{"num_hidden_layers": 24, "hidden_size": 640, "num_attention_heads": 8, "num_key_value_heads": 8, "head_dim": 128, "intermediate_size": 2560, "vocab_size": 32768, "hidden_act": "gelu", "norm": "layernorm", "norm_place": "pre", "norm_eps": 1e-05, "positions": "learned", "qk_norm": false, "attn_scale": 0.0884, "bias": "none", "tie_word_embeddings": true, "parallel_block": false, "init": "normal", "init_std_qkv": 0.0169, "init_std_o": 0.00244, "init_std_up": 0.0169, "init_std_down": 0.00244, "optimizer": "muon_variant", "learning_rate": 0.0138, "lr_mult_qkv": 0.4, "lr_mult_o": 1.24, "lr_mult_up": 0.627, "lr_mult_down": 2.0, "beta1": 0.93, "lr_head": 0.00804, "max_grad_norm": 1.0, "warmup_steps": 200, "schedule": "wsd", "decay_fraction": 0.307, "decay_shape": "linear", "final_lr_fraction": 0.0, "batch_tokens": 131072, "max_seq_len": 384, "doc_mask": true, "train_tokens": 922900000, "max_steps": 7042, "dataset": "wikipedia_en"}
MLP neurons of a small language model. Each row is named by its layer, matrix (down: output weights) and neuron, and shows model dimensions 426-639. Each number is 128 + 24 x the weight over its row's rms, rounded and kept within 0 to 255. Numbers have three digits each.
A block is one neuron, or neurons of one layer that tend to fire together. After each block is what it responds to, as a language model described it from the Wikipedia text at the highest values.

L4.down104:118100123144112155118092117085142132128119125165145134103112150131171094164112154106101129138123141119102090169148160093099089120119115132107169117181106116139134157176087133178115158100091185120121146114113138087181142153161121150117084133096112118148138143137053116088090122111151101154137147169117115149096163131141100149118146137107129117124135099125095122107103108146101126133171105080131134092136162113168119141130175084106119143132134150129134130154089107096101114112088156157149150113129136142140138116112085173119122151117163180140126109132090126079152114090133092076124127061169142155153125104109126112167185131092121072163111137177
L4.down126:123123145084117156120120090114139137094107131176109098109132141154095108161106149133142143116128095158128101090131138145100139156131147116187114121118106121111126136163126107120121100163111200126096106123103119144126075123183171171137149090070140094172109161114096103151115126102120088134104097157127125129180124156115138114125136090151095106116123073129172107148120091164130154137132154142145103130078144142162138111147137096176168154140089129160120098122109131150139123106097155146149103125131098125120085119115171174120127117121110108112130112120104158089106111134133126128118128103118102135163147135150127142148166106098080188147091114114
L4.down370:112120127138100102144129108106128105146116096115142093100121175170096077150124148094107142120146122119111149136144094188165137135120206116144202138153143088152095162124134129137154147105109097129108128164161125097117134104156133128134151126080091155170188101122145130143108145091134138095071151152129172133094131121113137116124149138153106143122158115149137166086124130143150111160143083101183131073136074129138111131124057142102123129157140100106170183123130145143150128134104137135147129146130081152131119148109157096104142143127152120135126115118136098134098117173123103114143122131125109130122151095077076109100115157092142109120161113148
L4.down463:146154162117088111157090136147125129144141092111126153139143144146123167142140177118125156111136143106139099145093110165091135141116101111099115147126110119080156115153087107105127146115131171132106172143169168151154115123136110144144161135113089124142119160085103112110155115072137150165089113116140100129107114156155159146144136161180147081102103127103163149155109124143105136142131123054153108100120126118136189148150121140135091167152115135168149170116108105140114171108150181095153153135139109124162126121146145142098135115110119132155170121123111142130132169105114157126157148117165104125128139149134143084130149100109157162162156070160
L4.down597:111121142129096107131102099105111142159139081158111117128104121121099145151135100115167156186181142120129157099102142126133083196157093147099136103160149164111118142125145172132162101144156138101143106146102087177117139080140094109094112116156149107143170133130084126075145123147156098099106109156173167113166130172124123116122194145157153137111173149137128170119110131124101172134121114140147122110132144109147118126124131121133153153153127121155121156121145151085139116148090138127137133145151118090161073126152148122131136136137122160149130112168126125152134104146160140145126123094143121161107152127145081121160087152128155108155120096127
L4.down1689:136123163143142121103163141133090131123126108152166103141137145196098127158112139130068171175159155108101110125156133144164114198157145111132127135129096112130094123119134164166158123136152153115101122194138107089134107135129110107118150113131080141144116093112098121152093095132137124128073101105107144137110140143159128114135120115122118151135177103101153152145133123163160169117107091108107126108105108149129149108103128128116159134149133166138136110134130134115155104136132130116155141132146136135125132176158115153099134109179094137110152119142125134109170139166136067103160135135146147143123139131132110141133133148130132143167165123105
L4.down1819:135122134114115098124135115130146103149122093117094182147140134181137088127126091090106200125137155103109151117135117153114106117123143142062135104159140140112115113084130107124162110121142138126114173133100106141113083128105127141142128106171129127150119102128152100150145131128110113116120114160088101134133118138117069121165124109080140119114178180129134134151093125138102113116141157161120082151127162089169088138120148086124129143130135114094132180110128126130082104125106167118135187108093163093132128111133210119129131119140097120130130180171142089133113160093138128143151142133133096143106159118119086127128140130112134159165160094129
L4.down1921:136130128126070097122110099162149109125118139149153138135124106070125135101132080125155095129089149136139093183080118104153125132132113134154095104143115120115131134098103161144125143069077108110144145117142128125127164143157125100180148128168118145110136134130149123149115139163136133152159125128082121123092101145147133134111141120091093119138130139106154126109094125102146117154119072160077124152107121109137181119188064119105082147116087112135178104124090137129118123092159122156118079072131150147150120165138171109170102100109109095126144122184136140154111130125144149117127100129160087159121134130149142153075130139124092159148119123088
Responds to: Family and personal life

L21.down1594:137131143089147128133104148101151097123151118147167138118085095140110089086090113149110148124145118140114101170090157114091182149084112101124098094117114135105072092129117124130116108099091134150140105125127057124113075126148098118098123079138101060141136118100089148076143135116145133160095159124128140087123112119117149104145140124142122118119130140105126111147137104105120120085118122104124089122150117081088114118142087113087095122092122114118140115105109099148122086137127111097138097079127098118116134085138151107127108129090143149127155113137097056146094110121109077115122144119117142111105106141089132129132107116124112150174130141120
Responds to: Prepositions before places or times

L10.down21:148116154119100124128055171161147175095109162114107122156145180148175138110120104175067116130138141125127149120124163172106200156141128103086155094153124144106142077113116109118146157136143141132101142082110124083135136161151143192094090088159111122170128143128112100130129113130127102157089108160154093124121136117105107101123132108111100145112110167140125106168099069127110155136099113136146131107132142156162135109095119120126152095121128119139102151099056123121171132137129146145171128116118125119119077147129070115110149156136111125098156121110124118107123149086121110101142133080109122119139108119089092130129096105125080145126116153112
L10.down775:119147113139136134060145096107117117166153166115137123119137130090134109166132128129090083066140121164103107124120124100139123158095141135142122070166102144170094137115133140112096163099119136134164125078145131140127098158106098149162136139100139124095138121138139154155120117126152154107130071116109124119170100144109159116138158117113101174090184106128143185120134135121101115141110124149123118087118108091128167166146109112114159129134148144117095112110109132132102115126106140152151155106131093107161130119091143135147120159182154162110151094125121093112129167070105143128121116133133065118108111133143130113164142135096163121144129129152
L10.down1252:123185114118122115106150141172157123143122144150155163134104148126128111149134139156080123129114115108195162110116134101119132126167120074092138136091143133127162118108155160153115066159153109168146085165156141110111124088137149117105102142121095115158143097146088129118134107099117150106116124165123151154147107125146102106107112140143128141072127109144103125134140123104102152111126123101112120160192175156150125121148101112079130115123127135141131153083122135117167148103101148141111094143144147136133117117130152140140138149141161165116145130123100127168138057139134128137122090152129099111113137138157118129131154125135124136167097113123
L10.down1468:133130137131093145106098141145121111156165079106095146140131136146079115140113057109115092136137129099133109105150169144143095134090105146130163133118138110142126100089118161128130127152159131148111131131152075095136122133115128132153132107124126094123118126165120066183127176117140151110052164194128150144115117123121172160099156122113151165116108107164157151130132126123131172120114120140135139117132075136136124107162130085096116165132091154124183105122132124115105188145101131157117134121134125140118097062162120159132123149147101160133134138169093115194136132103118131126139086123129126127100147112144124129104164111147126136117103127143
L10.down1541:108154115157154132115107107100110097145174132123102071146144135095088138116135150161119129151107133108150160155124118149139135164143101095120171101115138089088100140114145138147121145124085121082110110176176171087132133129143128098152188122074161097100135140134085041098100134132153158109131123115146182108115097087129166117106133100135107163117159124120111099150114139104107160135120123114091156146109134138141116108105121119103094143097148103113157140114136120173102098116160123159131107155074127119149161156124109137119124103146141152120110159157157133169113147124147135117111117176139102139136166156156131141126170117154135119134140151130
L10.down1709:114129154131095084094126127108099153115144167123115130077143119137124079131117110120129106161124154127109121111106139142147071161128112159140129120100153148093109170143153156113101108120128103170156111140146147091137100147148163101155093155095165087083144109094129093125162124129106157110117150137117120127120154145167165106139137125132144167158123133161112098105155101175133123106089104113118156118110132122156178102093107147147129138161151141127087159090144176121135151125126126105114129132148155123150159126121176145119136133124138081107131141129110192138150134134106123141135151158121118177150111126155099153108138139152110137147121149155
L10.down2200:108154175111098108129160155175102157074089125102136112138098125141152148156104149163083146150181140078147132128097142135106158120135114120099137112131115120125163138151148120126119124167150170152136113121133141151145122111111135151103128118164107112157097146070085157169118136123105129102150127127103091118150112111118132142150128089107153132146093118120140137130112131142117163152138132143148132079134056128110119121153148112056092148116157133155109158135149130141097109124121124120159094156138132131176130095099162129116120093117143120118135120150118112139132161149090143119098125146108093205141145142131133131163157114146143102128115134117
L10.down2300:139116148160123192082106134086132102126146141115156141125120178127139131106129090156149114116100191160124143135129119147077080127095149171132136078169117150122122115127135121109111169115186134118119138114118128156087165140134144122104121150073128084132150154146135123150151143114126113129111111089122089139173106169146160141125132121121123192141122116120160113125112180064093147077120091145123108116146102124148125101087097105141129136092101126142125113144127153150124123124123137094118109120093174142135164112125114139117092171156105103128117152131121085096152139097101133082154119118140117152098140115133156124095146116107101123108166097138
Responds to: Clause-initial "in"

L4.down893:102157072169131132095139145167108130095133130109102126170135136161161100160112105133118140166129102098105127159130099166112157154131125091137100086138113139153153149147140142127076108165144152151094119131166150115162129173132133139163109125149103147133110147120149160191119103052118118092160110128151105123105137101124155140152076139120112162119153196147088092152104130094123118104107170146119108139125080138114172128137115121129160128115096133108111143111144145103089104137116140182122122191111142109146113158109116122097114128084122107135118113127076123143139142153125146158095127136115148143124129145109109160146106142096132100198094125122
L4.down1136:120128119154133101124119112118092154104130150112106118136124098129063117154122147158108166125056173144093174087126117128121081140146124112135119139158123144073133143115145153112146135156166140136105161155154159128108131114108136143099095126106150128083125122136107113156123135129087129130122117082101116157170100128162148166084134123134058136128074131154145138125128123150130177086132122072177143126109140099108161096105135085154131116142134115155146113145144164153110126169119140071142094124170142111134124143126146128120121100139124179117134158152071156109098140139125112110127122091105090149144129159126111140168132131109133158144151159120
L4.down1146:161119151153119102121150109120131102145141133151102164125128121114141082059133120092167138125093113124116139124157102122121140110180145174149138130104163115088152116128112101134137109151120144124120087154122111132092060126133111147153067095137119131123102153095099168129128145108132086118113119152144160159138174142194106167132162110157120119122104143123108155143141113173123113106139151120145133127155139138127124105141096120143135140124125121126129158142147111138119113136141119118125152133094124108124119075165138120095117089118141120108119122136074162125138135114136145098117140125144164164124104169117137104151107111098131175115152129134
L4.down1415:086157119109108134123150151119177132160105149123167100155134119123094108170111140162097131112118106126157128182126151159124158142144113119198145118145111140132158132095154148158143124197152130126118133114165111133110149097101115118155163117118134111149128175159126112077120106115126136092147085136158173137129139149124173084137109141102112131118122126089154088129117146134154118120119169138094111142117152141113116152135141133116116102113112102126099137128137096179137195178138136138130158172119131103155106118133127127090137153123101128160130149126133122137148102153141145129180115082143099141101127117106152146128136125117126108124178121117
L4.down1570:127119165106173142096149150150149123149136141124140139148082134141151138101128121120175169121144099104161146129158131121108121161124114155133115134133058166112158142108157106146095173120108150138120135115143074147133123097118078160097122076155117094131146137161116141133095138135128095127154141074167117123149093165134099095152169132120088179085120147117093114124140110134155147141111131146092117147126107111160145125113114131144102118134105136101083156110083110153155152124148159122118151135093060158150121077146149152160133096100151111138161095124098127123116080101138163116111108126114132124140147110125114143131109140176117140132147156145
L4.down1827:138126134122077138143137149125127161154116143138143132155133152090144135122131127151134161186129148084155146127119123144095131100118128123145121154174090131111113160120161124164114121137115114114131097120109099161129115107126121111153133105126097160143128079092123156108123126143099158116132088154143126088137128115121131132151131146109142135086129127181077114112102116126146118156087131135141146150096178142141134134119113144156123109181105143120127176149126088144099127166134131110124156103175187150171124102169139128174134153147134105152133183154115121113139112134124125161104113106140112110110152117123111138136127125170148139107178131114
L4.down1930:084139095104135109158103106088078151123111118108111109133106106101138135130129154118132073110145172083120138137111102131091135162125165140129119166128092135172147107120115134151107113133140121123123135129101129109175148166123105101124130088159129133148117109128101128130124150151120116141144156117152134133118104128109103104112101123094135149116133167144168109155145122116141117133153130126107118125156117081135143142132119078087164103125157148135156110140153065126159152130147150162099129121087134106161115132129120157081153100142115123102133133129154119134088117112137170113163127132112166107142088111151114109091101103117129122100117124122
L4.down2138:070115126126140126134140152101090116158119193139117137113140132124082150091117115112119089094128113142103083123123099142138068149166139150156111126136118110149171151114166137092113116144118133142169142162148173133148177102124181112135142112113128138141129148172093153147151131114129104108148146149132136089099101125127100136062121129123158124136122137121135073150119131125127116132142138092126136129112139135090129073124134091127146111146129161086174167116158136107113102157118105154121156126126108136147127128146131109112163117126166161114147134107137132178129117163092152112140123140158163114112164092133093123175105095110111106174130126077
Responds to: Final word of proper titles

L21.down1559:113121119122101126081143103117126069107141099125148133087128138151100141118104111121085134119142093142111057084110061084121124099123105094165110141097130119094167152105078145109081073100134116107116096117117135139142097100119119169145155108139116086143148139129113101150102142095098129123133099098137109156098144094113090119121136139119121146121115113112115068134072135105105128069118138102109133164111144067125129132112143157174166102143114130116139117127131077155100136133121141109097137115120153153105095145101105145119118128096156075110137113078144148126085117135140118113105138141149154106101140113095108158116130104084158170129133167139
Responds to: Plural clause subjects

L10.down171:127112130128104123128118104156104120106161139147121113086135130148112120101152117107102165133114115123153146134146120144141119099140082118118114146082151130163147129108144086124127131147131161123117174127182099108082103103092136119134134089101132161149124111142105151123147132146122115099163095157130139106131106116164152121110124136127156131132135157163112135115130110127125096126139128161133158126110152071148102123156120161104094127131143109134127143073140182152110152109106140091111119178119107135133149122140159095144145119109119107135157112069117122170157098165149109117069187094120117109163119111148170112133159147149062129147159103154
L10.down395:157081144157107101142083097101147109111161107112169113189099147159104154144096119117131111127139120091131096144134126145125130117144106111129108126105109142131122096126173103107076121119104110130132148101132156058127082135160080156124158114112159100144106150104102097138101124125112105120141085113120169148171127108145112065139134176097148129152086133132111135109139140077165136116120091164087110133070147082155137143143161120127119140144138106147134136106131150107126157081100095146125105149102120169118139091176120091144115128128129096134157128060099187109124103119188098162126124119138135112155156131133140135120134100140153109150140150113
L10.down1312:124091068152159143109183100158132158113097147148099113136111126098114147097135138147173127121125123128132070146096119094111092156104137072139105093127124135154136139121087126093122110156150127107156115149126114106143125157148150106167152120101113107156107091140118151131117174133136093137129098164131129151123124131092125065170147146111131159109135121148155085184142107113120166134079110143117100127129152157074107130143136136103148136150114092107127104112132100108109122120138151117116142141121104065144102077130130162114162140153124157080132080086107131113102164141111123190168116118109154104139099122105127138121184140119121128114126137114
L10.down1314:137114143129155117157119134101111139121133106120102109063138122158131108109087121076107167140157150178140100129154089138140095104119169102153098099158134131107156116156138103145106144102156147107139112106149150144112093099099188132117123152142111152111135085141122112085112140144140124102115138147134149152134143154137146084097167164105126091099102159135122183109072086130114115149165160110123109131139143091115114147128099119168099111137143152098088103123143120122082128145104176099140096093135110159163136164146115133109125120111114124165152100132127159109126154119174173089123126120116127110127147107069110157129142106089123149135103128142
L10.down1573:095116107117123153107165098111084126108113102154098112130162139074114116133164120119141121141184159133109118146121111151123136077084163131162104143135145165129099153126089129105121156122129158126163085146125146162149166133138152119152101154121141108130112143112146161139157112107126187119160097168139163157154136089137137128142135137177162121141134112144124137090126126123096133083158193132146113169095134129158184146136105085123144159149125128118105134093109153108136106168139121150081121077183125132180119130120149103147133138140149160163104121120089086170119166060110111106149160147127120152106154113154091121131111131150133136127149131140
L10.down1623:137138110133127121106122148150145154129139120130140094115138133138095120092115155099140117171143112158112170167140171123128131114133132091152081105117117159117132154119151121131136127121166142132117122090127127138134142134072096132154120128137128095155110107160115121152115128174114085104131095099119160069123144108143134116107107097110090149112105131119111088137087109112153126101127150147144129151098098127114132100111140111113113088152143107157105112134158143135116143161152129124160134106104166116136108091133135127121115142119118095147101104106125140137136128114133148083129157104154116071088123143132122121114124150128078118124164159117
L10.down1704:072161114172127107145183120157139092105132153114137134125119101094133112128133140133127106107113097151093094110091166143162124140122160087114168112127118148187152157153151105110111162137143092143109130124130070177152160116144166105089130093125106146126122087150124115136124105120111103089186098135167129133160100107102080095133153108175109114133085123131111122179158132149136093125154081114178139164136143108152156108168129097104090144113155122154136112167106137070105134156147114144160151094176135156124127111188140103136113152134097129109127161130132130143139146109142145146131092137181159099163133143107183137119106090134111124135113091138
L10.down2469:131135102159139125117140114102142177169129156092153150098115128089148118128139122180129152127092158082148124097131116146108152137118091177079131141096160136133138099122125178109148132136104127087062117124154135137123105137077166153133100111157100142131121166165115153144139170123110063104140133147158113121116118133133130100126139094150110158141155141099133162158123123120110127159104096164142149107109136131110108104105161136107153118157164129144159129180090140121106119101102126140147097151102137157105130143129100134112146118120129115129108126111138092150133138144135101060130091150146116130090098167144130127136130168096116155112166104121
Responds to: Award-title function words

L10.down7:148097127093133124106132129112104148120129140104116119130168117122189106126132146132088112126093148127112065124109101088174168134153128124111100117140137106152111135145107166121132136134111165135134121134123150130112107136094122105141086155126113160137110168161093114148103160145123121118123161143120114131081148090113129115134115125128152144114162117101118102097112103134071113134119081124134120087126138121119129122171136127136175152170137119087166113154118161094114126119163163153092103116163112153077141134158101147156125119115122097101117132105110168103154109097106112111103099135108117114138118159149126093073136137150134136150144114127
L10.down1033:098115112133128120136100113138128146138114136172088141116110136125131111148152156149143110165092138146152077116091137136171123120148102178186095167119133128121084141109141131144099121133191103073105094151107152116124150120137089159104153163092133116146145088134107153133125165140164139132112162152122087105118117100132154133114134132108099108123117163069141069083104110121115094091102144135146120088065126141116085133091111121144200115152121111154168117093197119169132130143127113155167112132184137143112156144134107121144105133121088178148145134113116164114119143129073129129140092106093121124129110094123113151158145145122100096102140114168
L10.down1165:109110127076155120116092125090075144099161133163154132122135155106181090105095115129105139118132098134127091121121127140154110138110121154161120124092141117133123070093114129158103115143136083085183126127133134141118105124115140160136176150109139124111126100117131101163126083157134152127153117145096146127114140100121128145066118117135151111120151130114121118126067121125088119089094109142129159143128123161127112122138142146119159122099074118179165131139129130146113118129086147092089149140141154159143132151136117131134122125120130136075092150103167177135107130128137075151147102149127093113120099100103099104144075098144124138127117107097
L10.down1506:153103126130117133135158140158162151138161138123131134124137136097122128119127127128109150122144110172137134161122109141115153116141068173138115090104119123127137127130133090115135119094099095095078120081120118182115136075143090161108109123112120119155133134113144120117121134106129135178120169134146120057108142134108142125080116065143110150093121110145112121075100134141102116089143115147119149118161164142098132130124100169126119114154167127119121102109127161103155170102162127147137129138167144120134122112106107098166140104135146141120142098085167140134131097085161110113125094133121082150134130180117061156120142137142103105133131120122
L10.down1619:163122138134135128114120117078098141136118137134105102169134108128117115112123166120113092143125121124066141106109084153100110116076122149121128131109126137118127131088126137137104098092134182136139142151112115124112119153086098113124135095203133088120148114138086103134126105140165166092091090148097127116099096120104127163132168116151115123122111114112113118074151142115120111158143123070148091088087146143118134098088101139138159104125117170121075120137130153131140122153126105192123104180155113124128154125153090084141132113155128129100154174135125158160154162103154109151128116099117126131113101107150098092121111108118150119164138092122
L10.down1737:116144068100110122125133138095158147143124090162164130145171088142129119095151147127105116107160107124163135085132135122162153136106099137084119130099139146173107175125159143101123141148188131118121116127155140115080146101119107102124144142066137116134137095126101113134125113140114140131121096147123109158121099100117142135155133137164118124112135126150135142133118112153183143083141086155118164117116145175155122120106119133141172139139117169113154079168118122143126121106132085127119078159116094100110122121137139097147116113134093140132122175150106109187135116152132132091165131117134200162108119152127101140109120142144147131123128150171
L10.down2063:147140149150159146088161097143108124131110128124123101144101083092076126132120161137166145152120141068147096190125116151131088156145146125118091117123147154120166157115107106139116147113109126098064096115101162135128140139093129092119153117157157138129156088112078118087145136090113121142134082146106126153131103159126145112121104146116142129103105086152156155087101141111132148129107127086151104128120116116184094155121103147144085136172127101115112166171141152124123158118138147173157166121159143135123182108120118130087127142070137094137124138128165118159163117106129114156140102095141096168125110123080100132132149114177132111127140155122
L10.down2490:068208097109130143154128126149143134168153127125172143146128140152072151131107156191109108162092111108113142095064146160114121106132177134167067161163141133143089103091114152134165136147168118151156121136107133190126151164133116149139127129139134149139128083114141142143132141116132102117113110135117181128153110120123124139115098105156131167167114160126121162102083106126148134159112123138151151110117107145167144126138140106109156149133111164082130126121127138103141085094080124128114099132147085133136139084120163084136096104114148095137164117160116116119148113099124140141115150170150153100109129129136114138107097123151138133137138068113
Responds to: Pairs, couples, small counts

L4.down1171:142133111168108164146154137115114091120109147130108137108161164132083124122161099142122118122119129085138094132110151090147133133101151113089125080125082117114151145118135112141150064131142143093111103085110134162128119161120124135157112136126150160139151141126088100139126088124115100128109136091115144059161108138142086184146142121108134161102132123190168101081104080134191127114099096148176141115109123101099148099110104155211136104156142116128111119165154195104146121135134180136121095099107099131130141120148142133106129124123129127155130142108098114089134086136111142119153138160146127134163171163113124118173127148124145103193125135134
L4.down1644:182153142119135095134094130135169126084131099122139110123134123148129113146109077126132137098148095148114120090111117128086126124090108100139135156131132136123143144111115173135124096110147116153156120111115107158153147103097142123120125157074147129126086163122106137151106112136140124143126103080091109147091155126111096147047097125135141110104110122149135127085126160116127117135151136145155119120120123106122141120138125118115112127107147112145155155117134102168101113129088128107140141147166158085164124148057168121145106092122128131071148136066123119128094144120133093141097115141156084126167139099142092115131144106126140145088143161113
L4.down1777:163157137112181110127142108138121097139124118105136139097111178150139097110103141110098113110117108164131155112095114136093065152133127102134148118117092113133163158120106144127098125131138123144178108115125119122077124152137122116117149158105112142123154138121118120129131142104089112173105131103095124122134113164151145162120107132100092133081125105090155118139124115166090124142119136163157143139136108158124094127140138153119105131155116134113147133186161164168083144126082159124120167149123180123159115121123166134091098126116102138152113103089133142165116079134109126156121197143073131155151117111112135144157082121062148133145117092128
L4.down1854:139148094146136142145142111110119139133124110159177132090101125142130114126139130138124156137130132081106158140129139106097140141133152101145122140105156099173140110155160142166131108157143160146142095151121118143115169133095092154145095134124058132107109104150108146121168119134169102118135139105089106100109170120129144142131176124134130101147100124136109179108112121099125104073139128166098145098143139139133139149114159121142156115145140124090185126096125113138116126139120173167100130106152133127116105149172097123113178115143135120101130122110153126160120134121131140103118141125137121156103101155146154136104148159083141141113119118147
L4.down2020:147162148088137100063110131131163088101025108107129119130132164131113092112098112142097113128175148111105107137152131112072087148092132116114130107105142115110177138114128141137112080116116141149148120113120152185156139135123144178156132155118135106067128118095112148155116109140138117156161132117101141159158150147115121163144129107120097098138128134094149132133121157146083128187127120155141134120119103117099086119137131116117102112142109129129180144124113129136094124166118127106125137111180187088115153149109155138145089145109133149074165152083142123129104135110125174168119154146146109109132145094158141125160147139094134136099128119072
L4.down2021:185169104173180118152153162123053089111172131123102131145132134118106116128147121139121102135105111111112125157090188108130134182110118132089160118138111144104144175110158142123104112123152117138146128171132144120142163087108128089087150127093161162068152165096095133157129122111147161118125123096110135117124093130103151113144128109126116124144103133122134099097073159112111131129138108125167173104117164152135145121143082120175134120120126135161144173136157096150132119136124138151147104148072189097153134110158127151147122125108145165098129114141091114112155123111132075136112097124131072146098129184118111158152163125166143099134125119105
L4.down2194:150130106168098132097111139122109108115154163186126098164135144135125128137121111202141077129120154170117144145133131101108169108159110177110119125088115131111118218106143158162128142116138129119129152150157180148107126157145155129137095118099105117130153119179094137142138129131142148138166114115142132156174131149181156165137119143138105154136134114133149138133082124110150100162108169172115146119089205115111140122131104120114132126112058115125129143095125097154110133125143116122156091170148111123118150110155129114141114104122138108138138143123147104129161165073100091143122094176118066100114128141112127145124141134119121130130141163109
L4.down2243:122149156140099145117143113165109113120136096167118148126174129136113139166141149148136066134108153114181129134104097136171109185120115169100150078153110084088134131162110134134110126141115121091123121113145136146143129121156108098122156163175084124081145131129118114139127124096141133112123133079125124100136138133139104100118159137125155143135107140120118131160114116113091179091138105122114152136104141147130147140072112099122142155072143110160095098151147144158099158124143134128126123161110119128114144064110104108159087160128094133116113136105150127108144140113136135053142112142136104160144090145167145159124129116155163143130140181132
Responds to: Clause-opening prepositions

L21.down512:122118132117130137109111189085096142140168161104140153141151141087174125132119123087138144144122116163110112140094125127112118189130149094137107107110133143139126119125132082125151138095142075178164154095085142160158154153106108162133132140150148133117137131143123086104128137128145105118127115139115120087158145125139174139138161120133134154078139078110103132084074099132111160129157160123119141150143144100117133100122106091103175140095160104125125145140111153105159149107147112164121174145164168105164127143144117109134119097140137125121138112117116169107188175119152103039137156108109131099095144119127161102135142143107127150131116143117
Responds to: Sports and table fragments